{"hidden_size": 768, "head_dim": 64, "norm_eps": 1e-06, "positions": "rope", "qk_norm": false, "init": "uniform", "learning_rate": 0.00614, "warmup_steps": 200, "schedule": "cos", "max_seq_len": 1024}
MLP neurons of a small language model. Each row is named by its layer, matrix (down: output weights) and neuron, and shows model dimensions 528-719. Each number is 500 + 50 x the weight over its row's rms, rounded and kept within 0 to 999. Numbers have three digits each. A neuron's up and down rows have the sign that makes its largest values positive.
A block is one neuron, or neurons of one layer that tend to fire together. After each block is what it responds to, as a language model described it from the Wikipedia text at the highest values.

L4.down329:457469352569614418565485530574495496439578552522524499432458501517465492464430528523567453422615467489484477473512427451477451505534446438504593575486453486540551512470547505492472553432543494482469555453522441527433473491479509460565540512505466514483431427536474508426414491488497459360481582477537480511517511521433511485521548458456474515588440378651436435441433458555486474467460507597545594491460563569501557484478515480457515525553448540515522470526481489515462554397446582507485433532511526477504437457477581437496505581507552437512615439543459553465547600548583538526
L4.down564:461518462558502552507407510538487506453524585501449495540407459494593485526512446561461499608501542471508555455505505432563561526530486535575555496511445483493556497462412524564526558467547512547475561467515467437498535489478525397420427468543513463394545458526404519492455575392485528475503375461513525419515550604608559460393509537440490442549458450532488526526565553473582571396489528492516470425383528424502386437551463477337489477507480497538463438531584515472502520540501512551473510548466483414428585530499500506618450537565468468452523539532469573535462525414536548537
L4.down674:452501511492531509482528417411560430520458521542501574448494520517477526466484607535508543480432544469508498468426418551553481451479544432457509506499487463532423541474558409596543501463499470431500471486537467611518478380450548475484540521469471590584447456491333525494491465510501440505460488451583546557472551502460492493485453570435428523536450423505477518425479450501426575465415500497491454607441452503470500527493469430460535505451596507422486436482488577536446459564569522445427528450514554529515632510468409470546466541454463520504482499538468436511482487484522511484
L4.down1046:496492541503529446417488511460535562597441436449509480500550526401559474513505512436528502415488526533440550466487522483476544566556430589479588456495529455550536489364543464502491445439525521519572528450520534517507473453527448413450478501566487605467504468560384479484514412496481563547484527390534497624501590448491496551472516419527477470466517564414510508503540463485541448482481550493517505414553536520606466509508481530363542465489472502445467546477510487546515496510472517544475462431479465459500542551583531493448558588528479549438545533530507490487415432577463452518
L4.down1384:483560518509477554575443514521411491521489453467515485494458430505583542501480518489460510525446587449600569560505475467590535523565489479546485546497503519585527462502582539445430586515503517477572504444501579545389538593482530440515475533573600517521551557442486465505482553482531484439541562500433516540467460554476541523490558484493478452413507486553559471415555539500480521524511577444563590571501542566402457527470456543502553439475565443553466490531564561466531438438584451414611457514542536451572519472540460541365485484550490446549563464580531499435575579448601577499
L4.down1642:474409473480404517500541477419483436568489499540538433596505494466452365470513392492468500465525598506527488527528523534457500416478532451424527482512570463497501576532486561628486486489391532496585487499401523539503554504514516455407521497517554423562495480431436552429599466507480538440461479568450502536553517541537491464424467493556529505455519463507541365455561493537426507455526501522450569540560543529512526443573465542541525390603514463465493517432484467458537503521493505490516440545491467456494566462479503509570541386550479474566526478564446449558459418525413468463
L4.down1824:496494557499493525448452448447515547420483526432466436461525492506480484536569486482504535489603468521479497416530459519489508473506470554497557546545511458597538495483538435538478530366503551466511526519522444478482533517557533482602446468502520443483422549526490419484511471515540553567564464506581466491507579494456494556473416494490522552591504514456465452547429484582482520423539538566522412494516555553557487519537505533421559439441457462454471427455562562468586493436472495511429508456484500458498427461419473547555541483587433521513506502512424504531536562524484505532
L4.down1844:474439516527464502506489475438426489512448459521521553462497484507515601497487485457439541484555529510434531404515502521580518446535460494527533538508470490502475415514544526420511459459462503462421496489526490523497521452454494574482530511495480499561517496596447456428576545508515580539477471485496552507425554454455472514492471499428455502542478400544501501455498560533450486504541524443586528479556505454535521606543537411465445456536494488542514384549419542513459527551488501491443513545380532523411594402446520500572412519547491440521522457423556402547549495499488512540
Responds to: Leading digits of four-digit years, especially the first "1" of the second year in ranges like 1970–1976, plus dates in lists and tables.

L2.down14:541496548558510498564445588563479515503472433487539589570503533555410501511494453433573563576525455484437523505591538460526507447535521532515552469470518509442512478524536530443611474528469497532597465465495555506393523435507589516534440401475473520601556492399457571493544555492502567530508538479467523537481568485629531482435521515517457463491497572531493517555510464564521510427502526530457471534482438431516523524465483467541466545542501513545515461482549493479488485544500540453531517533433545508502543484548494572483602454523543560604519515560442444547516481459557458556
L2.down428:508501545436526483516536471481436414473511493390522438523521513499554478525532515512516478491467500430552528469423479495453572415462432421413467422472519424482529479548464448557483546495529574488419529470560467495465492515477501496469635468519494422432544573578545393473506567511493401472534480490530522568456497592494475606489481563478548538442609556542481473423456497467513564436446628476430521378510515466487555446493516386508474479489485576448481508506550568568465474458498436458555471581476536537515542588577414504453483502487529536509447507575551494571551489545570553450
L2.down663:519473485527490519566562477459543547558504502461506542520563534558524524513450521568506563496432561428512546484553578401475469394517470403507535518544565497477536448497482481472472475541468527429481453475491470490503443512505476448461606540521462404534456467481415544582570479467470541567499458455432581441504426561438422467583494564521481518490445532493511549445502515438453486453497511470439540488548523497505475556576588568457580499452492599515543537423482503538398504508543456542557502441415423461444470503468466494485546456461465459502526450521535476525543404450524436583
L2.down713:479443497474599514595485491476488529412442472455472489500460515488529473531547514554499497540528449448498508471549525448457478498533477558514520588501473441479533476575529441508489549375581508502552546600563533443498435556477481509552613561485565523506527449481520574367508439590567491533513571460578503532459500524539535447523530506530544510464458525582452582562509452492429572517550533485539404535439464427554480417554540475513498539459492509504442468514517488468564500570562471504650478512483557530473501566519454548467464510457508506479456418604501501562562500503442479554
L2.down1210:530526492505486459453408558477427509513499628529570513527516505465562508383536502445488557487488548511479596474467489548546461515559442499523535494579464579477536485494478522472520482478520507511459425508522441597519459488461505540509498500552548513484446594553618528385493530461503550415547598517532424447450463489535575474551454436462483414517464511465520402499610498480522485357553508489491550473512499507534519552451424552500510490517521436526519453527564416487459491470487522464472553374512581413485523427548587476535502474499589434568559524551435502514525515516467436489
L2.down1391:517504481517500501451543480493603465467531587534519601526491537480480578479430486493511474526528473481494563491494468582512475480546510517561529524500492396484537503476487510521563519553531534415531480558453491501517487373448579487397507477492516531501486474490571552512466441666526480558516503375418533507331450520495531499518425562489470567397613498478454440520499493453527524467408480497577494506456454551460637540527580603525434532561500466457459496503548484476555428496443554463501520536422551479510499532493496541405497486501565437510553528472549474480567526569476521483
L2.down1548:485503487472455451515476458474478487440502486462529444536562481506552581489537493479539423580591509426558460516507538546489508540510547520525477555480481449491450429465528483524523566479454453627523521475552512416589481435436557547475524501539541554577512532479501514612483543470583465560499494470475452521436484474557506527550468429569559456471480530557471456634488437493581532534530488463427500462489495442581469534377527497520472492454430516455527522526497505514529534432475468444607512449498603497481579603553511447494357468499517508530551472521483481475523485389487489504
L2.down2031:536485525542497535592583584533573504475483486409494524522501483486475546521489548417514510495543520442520548456458560492418542513512438407526565452450407505406520481504478506537511538544621621561468465483544477530468590485546494537599411429385411555433600475476506509481452514509480511480445489423426482476473582559451596524487544534495546464524577516570448443491516473514534556534381460413489482471535499483480576478491447435558529572511483417543422431548588493477549555438507532498533422535366587526547447497544531481557540530374556503490552474412410474546427434511534462463
Responds to: Newline tokens ending a line, mostly right after a closing pipe of a wiki table row (medal lists, census tables, rosters), and also after infobox fields or sentence ends.

L4.down8:528548564546570495499481460571447503505526481473535518477524468476530530492435504488487602483479436551419494551481504512481394465460506490525451530488418407519397493507584520426435548460546442425506501457513518551510507441469516495475528514475502582433566497558471437537531507594431370367479443501503520524381632498582479474530494471601476558486534521462429499487526486598467492427543526465491437507383571402478520511558500458553465428519603450462546490470503433550463415551549444517538487564528524568425549501478498605512574531438449487597531496352493481567508544504442529554
L4.down338:476503432590482554451511391454530535423434465523495467280477499441491538433554535462352490501456537366480561455418603521465557519528579506530500465464564537397506565459465603477481436568568511486546462461517437544519538430483501512428550408506435532462383430530577495477426602484548528538499482507521531452470559569499455423528579488539535521499545475480446463426490485516496552436545455387472504468524496543517470513462545496519539474487537413457476511434496431463538411537498491484499560482662476509504485484474595577497522435454419454472469487517540466399524490513512451511
L4.down994:410503592556418575579489394447475527444564518518453454541507456478508588469435479470560517454481565481502574515554489526480459482474606514501480581444457502498423531408492446438505558493498599517507418430591517495448524514453558458526586464401480514470544562471449541506615440429467529384498545441491539541510562514535506461532467526572503456495469547523484523471488504541479476529481483517338517476498482459479573531523543533565526491616477499459514506483470544361514487442475525472513503546516564476514579549450468471439368455444460496451405442483480600490471415477429396528
L4.down1193:561521589504498522482452479522556592477492464485518434552471497526500488494558526491566524501549500465495488461566525475475584409535486512502466467409492667413499500479474492539464535506522522504466497501484531494529551463532494504511562530470496558514606463428520487429510486432364465557468533545523532618445496460533539521414526520515427432486544529440486493522462561464607446568498516501421489436447517495497533492508543530424540531468521567446437453460538467443449481525575475512514506543510608452472530540511467584504563506459574454544548487502492660424490456478560549565
L4.down1203:505437519514486512546449510515509485568532443496431479570516473498526596450509358508543499545533518496466469583554477553474497561433415463610496486523524492629506519418519481479486476567506406507477440408430475535569495443554508464522531472485598551549535551453533514491513583534574533461571492460467480515456594540554440446416454553613469520550500521516561433504559501580480453559535549534531403483486495558518483500532520435419416479542559438523458471502516561509444451540461473587516477426581513548464484549508489495581502506468457489524553513569528509485462517566506510496
L4.down1243:443566436544561505507527497469484504494541492500460487438457529497479490461397510499546551556474459488517562455490562509430490522485489497566601567506488564477368509529529538414555564496520506516484479567496541532447483484429600472534526434480433605512434416393564499516545489482500444475453515414523485511421500503542467489488498585503518462443496528503498501564555421498482464473566430517575532484343524559487518492571483520533485462610412475532452472504546495445583440445512434470483441477495503462518461477509498460475469416470458475410495479446494546465458486459530490497
L4.down1889:521530546516504435500431555448499461483510536503536515479419507533582488501492487513461538508483454434542596436502541526512492535503476578527610462470465598385361399465581470472575611489450559541487506507510508442507534523469597465480559482512562520489432443567533474524557474412569478503510545474528502503286455636494477535523524530517555457417402477504550512533580478550473532590581493413478561501442513575542450499475564495482535507497565485443464424481446565468504568471507490477495505384507475454531549564493518488574484416496521492499542420502532440512500535463521496474
L4.down2029:615521528528438492417551513530466481465532487662519553622579507608440493513487530567443459463507530491470501615543482412437404486517483542440576406520469377480445464449436480477497539455490442471470518493469510565491365465516587510414414448506481523424500466539503491495520510435490513551528539436570480587419507498540482579518473505492502504536441576476456503437522471548436426439489500444485568478543597509498469557478475514493458485534422477495503524475506496438505487495531496551550464430491450503514542523567496546562435483515448496509516451516582512533485493523504462504
Responds to: Line breaks that end a row of a pipe-delimited Markdown table, usually after a closing |, in sports results, election and data tables.

L5.down1482:524444504599392513543458514543439559505494441530471489470510532469536480525518551581464611413380580477469593510552552502488505521430564552448584540552437508413456523536557563494513524503493559476454522465482489560494596462510654581364469517466593463549485478466507497462524480531521510505610529417504496439327529623687492446634481406574527549506556523546497449561599561546530484520450510410451521403508467573474496537504545458462419414397465463511472530463592444471463523519474474563557449490517467502391454472522605613488489457505434479501546588421540472525471503478524446488
Responds to: Line-break tokens ending a row of a pipe-delimited Wikipedia table, usually after a closing |, before the next row's |, including after separator and caption lines.

L5.down713:508435464507506552497541508472392554509397446491562505439494455587571570492537398487438430541495428541469528495489501447493473462516404672455482459524540489442459501553571454442573535532574466431416552480457510550511524463537562543540461502526533448466564474591471454454563536463493540459496500478484522525494509444406515470521516568548480458541563482439419535510528464549612527476523508452486504484460555515465453489535483486491498425437479517429491579568399482551492484505445581533483464522459520487531562513487435527463475559556465492497449417497558494522562500482600461505
Responds to: The leading "1" of a four-digit year from 1900–1999, split off after a space, paren or dash, as in 1973, 1924, 1987–19.

L5.down1460:504455490512618558389437481468462556525407577427502532521450440481506522499409470480535484559486532507511596476496510447614535530507572524490557470498435486560554501516518546614444519474546553539474496471494520486478493430428569560469403469499450466511646436466588394510490509463525531521437438498449487541450528476567443479555385518425469507525536603562545556574466446534462463551592462506465460460504511484501459497500409536494364527526422530596561516532601539514518543512580504502562598501428485595437414439546485544588515427488561400458537476492549456564436481428452549517
Responds to: Nouns and direction words that need a following "of" or complement, such as Member (of Parliament), north/south/east, chairman, feature, entrance.

L4.down112:487527584477465483401451453424563420545463497536462516458528499505489566538422492419521519583496471512511496529547536440544447497496554512385394443517364519532598477520432557474434465541511567465465512468465417517483467459521508392447432446552507502510512458391587488508490498500493507509520495575522433586448556582444432557428510545504475472369569495444460512483536521471475499480526520499501485444471531480468537524469468469464456655512448510442530445433493481465531524516438496589482429528577426525457590554525526501487528415519499498482413565508443479518484452522469422484
L4.down211:546490461473587476564461444502601439457451536631435512517485470504470485452416499535468556424549422404437530460583556493553459450533511411519530552481456531534455517461538460434546585598434434532542568499469549519549506490426516499484468455607502605456472427561510468512611497451458502526596567481432497608508544569478394503539495485446428461509553486460408418458455507432487530540490503527445485437456475565467514601522467521498520554530503467484422430495431540489545488449509513424501447481560497531510481538482387527616511474493515518433488472443501535515499549529455481489
L4.down220:459424533522458527531558460480483512507447454519481503546522538470432544473517452459537350454510441500566534591432509473518535476434538567496537531568454541466531521579495567553479453621643522550555523513578460509417394595478470479473466462542500542616513531401467485439506514491491555468492602551538419512464499450559467542556481494387464525476547525436488517481467504556479483552548568539496415459500561506514496488498465529555570537465503473517481560431404436522502458506558536527508477491456485466543491424516534540500473533514477449451445548563439534542426482504524490457
L4.down781:456476442425548500521464545432521498491485547529541536499549480635518493534500453505476592497514549531606436583475543486573405483410565460555412528485622556449491470509498551513454457492442505475564555588483511466477549497466618481448488534501403461498519449576461536578500461525459431531635558448466599536522409480505463475521529541509530456458510445504426452507541578396450448507474584581595507474444477495464402538504492526533543500514423488460532532529444510514404412563478485503451570551477570432518490501446420496523428389499528469542523533399457606454404488477535453484
L4.down1060:521579521477462486416590490448455421584479456433461500561531527465510563583504521460499488462497460657578495510503470455451480473582506487446579603550570502488564495556435470592465527484520469494527588506513538434554477455498526455527522523478519526585558477480525538541473470519493461476435535514524534491435528491488503481464423467551531502528508543411557437409466555525536583521524548463483396435468492555536503510513556488483528489445537561431518510497394483520506519505417368542497580476530458629572446474502469486534477538586518448408433441463499505489570431401473549593
L4.down1421:508487542472487442521508462552470456551539493465471385416505489484474491528428478441473438528468506516501512385477489443507480508505503465470459434489484466545569433406465437545539513502424534547538522510433408514626458510511543503403428413494503480443533437470500492457521504479513505528480516495478457481512525454473484432477534523364409546436547591432509517529371520523416478570486496523466530469485516441477567532502478462478633424450481502505506422531440589504471441596465596448532549627504466511470424437511486537556560517499532484471500436503561557621462546572453384444
L4.down1595:582530511484434445520598495528488502613461516424423511496455552505496511458450627534530540507511464550482551438403476498547626488423624482514610526547527573505547535484464458492501554497512541504562496510477547516468495520505489488564431453495539439420568494486466552485439572477460519467467484584588486477436521540507618419527509489565483455459483525429547583419461520525522488530506559530517559427608506512411518546534522507510604541526456518467430462543544540543492451432508566524516466497421483492479446520563509502526463490551551580507529510425516519489521583432464521616
L4.down2035:559564458480454592500493481488570458532543492435483549557478538531578545488487546452523542453477537557543570549616471452505433506439587531515507518572487447494492540507445490523437440516500488481506474606517567513426473607524528502466549548529446487460481510419502567515610494455531395561481438459476440483424503553480572500549386516433505498502494482481525539456518473572536507647474460544583501445484505492669494481551497492484482513509498511481571522440517484455413521573487462479533573587417493532452452482440487491595551508501495432417475412508488516466536508550488496504
Responds to: Compass and position nouns naming location or order, mostly after "the" or "to the", such as north, west, first, middle, head.